MLP neurons of a small language model. Each row is named by its layer, matrix (down: output weights) and neuron, and shows model dimensions 496-559. Each number is 128 + 32 x the weight over its row's rms, rounded and kept within 0 to 255.
After each neuron's rows, "raises" lists the tokens whose logits its output raises most directly, leaving later layers aside.

L10.down414 [136 112 163 103 142  97 111 138 150 106 139 138  64 111  92 156 129 100  89  84 102  97 128 174 144 148 177 103 147  74 150 160  80 153 143  75 168 109  76 101 138 147 153 111  96 144 123 154  98 113  74 117 148 110 136 175 163 131  84  94 135 116 160 153]
raises: ",", " there", " (", " a", " nothing"

L10.down2080 [174 140 124 180 109  78 133 132  88 194 196  77 130 193 153 125 144 120 182 186 167 157 117 141 155 154 103 175 115 120 109 108 104 141 125  96 146 160 104  89 157 151 113  72  99 161 130 158 138 170 120 104  78 111 137  89 116  92 140 174 139 124  96  98]
raises: "hu", "hen", " Gu", " X", " Q"

L10.down2447 [171  90 154  66  94 181 149 146 124 118 128 122 120 184  75 166 172  81 109  96 143  95 164 100 122 106 121  94 134 158 153 138 161 146  53 109 166 147 102  64 105 117 131 124 154 171 113 184 110 143 154 117 107 158 116 115 102 145 168 107 184 158 138  96]
raises: " believed", " said", " accepted", " claimed", " agreed"

L10.down2242 [116 187 139  79 164 130 158 148 103 137 121 108 129 148 104 150 114  56 161 146 153 150  75 177  99 134 121 151 156 112 114 131 118 108 144  91 138 133 109 144 178 163 122 113 150  99 136 118 105 132  94 148 171 126 132 158 108  58 116 167  93  47 112 115]
raises: ":", ".:", ":\n", " :", " Role"

L10.down2405 [105 123 198  74  82 153 141 111  80 131 116 108 129 111  97 156 122 154 136 112 140 180 162  68 106 195  84 144 125 135 117 128 169 142 138 132 148 152 134 111 140 127 146 162 136 114 126  53 149  89 141 113  79 140 147 125 122  92  86 150 134 116 133 128]
raises: " twelve", " thir", " eight", " seven", " fif"

L10.down1352 [126 169 139 102 117 177 134 159 163 119 175  90 152 164 172 145 102 123 147 133 146 157 145  93 125 155 176 144 166  94 105 129 154 102 149 187  87  97  93 132 148 129 140  96 140 131 154  98 125 111 133 185 126 166 206 151 187 112 118 188 103  93 149 151]
raises: " players", " team", " teams", " Athletic", " tournament"

L10.down1305 [136 147  88 127 136  95 158 132 118 134 132 152 124  85 106 111 103 121 156 147 140 131  65 205 150  76 181 125 139 172  64 105 112 148 144 114 131 126 157 116 130 168 112 158 176 135  98 102 130  75 134  73 113 169 153 126 108 135 165 123 223 161  51  98]
raises: " TV", " comedy", "TV", " Video", " aired"

L10.down1018 [ 98 111 121 145 152 156 100 125 160 142 115 184 122 160 148 134  50 161 125 109 120 126 160 131 140 108  80 129 158 109 110 108 132 132 136 121 104 134 134 127 110 190  75  99 176  99 124 127 132 151 168  56 120 157 131 124 101  78 129 128  98 191 130  93]
raises: " whose", " where", " which", " who", " along"

L10.down964 [ 91 125 168 157 103 128 177 185 144 150 148 175 159 119 170 158 132 207 179 102 154 160 103 131 196 127 103 138 151 171  81 106 135 156 139 189  10 169  82 130 129 180  96 102 128 130 144 145 102 154 182 132  93 149 123 150 136 121 123 103  40 131 151 105]
raises: "th", "rd", "nd", "the", "nder"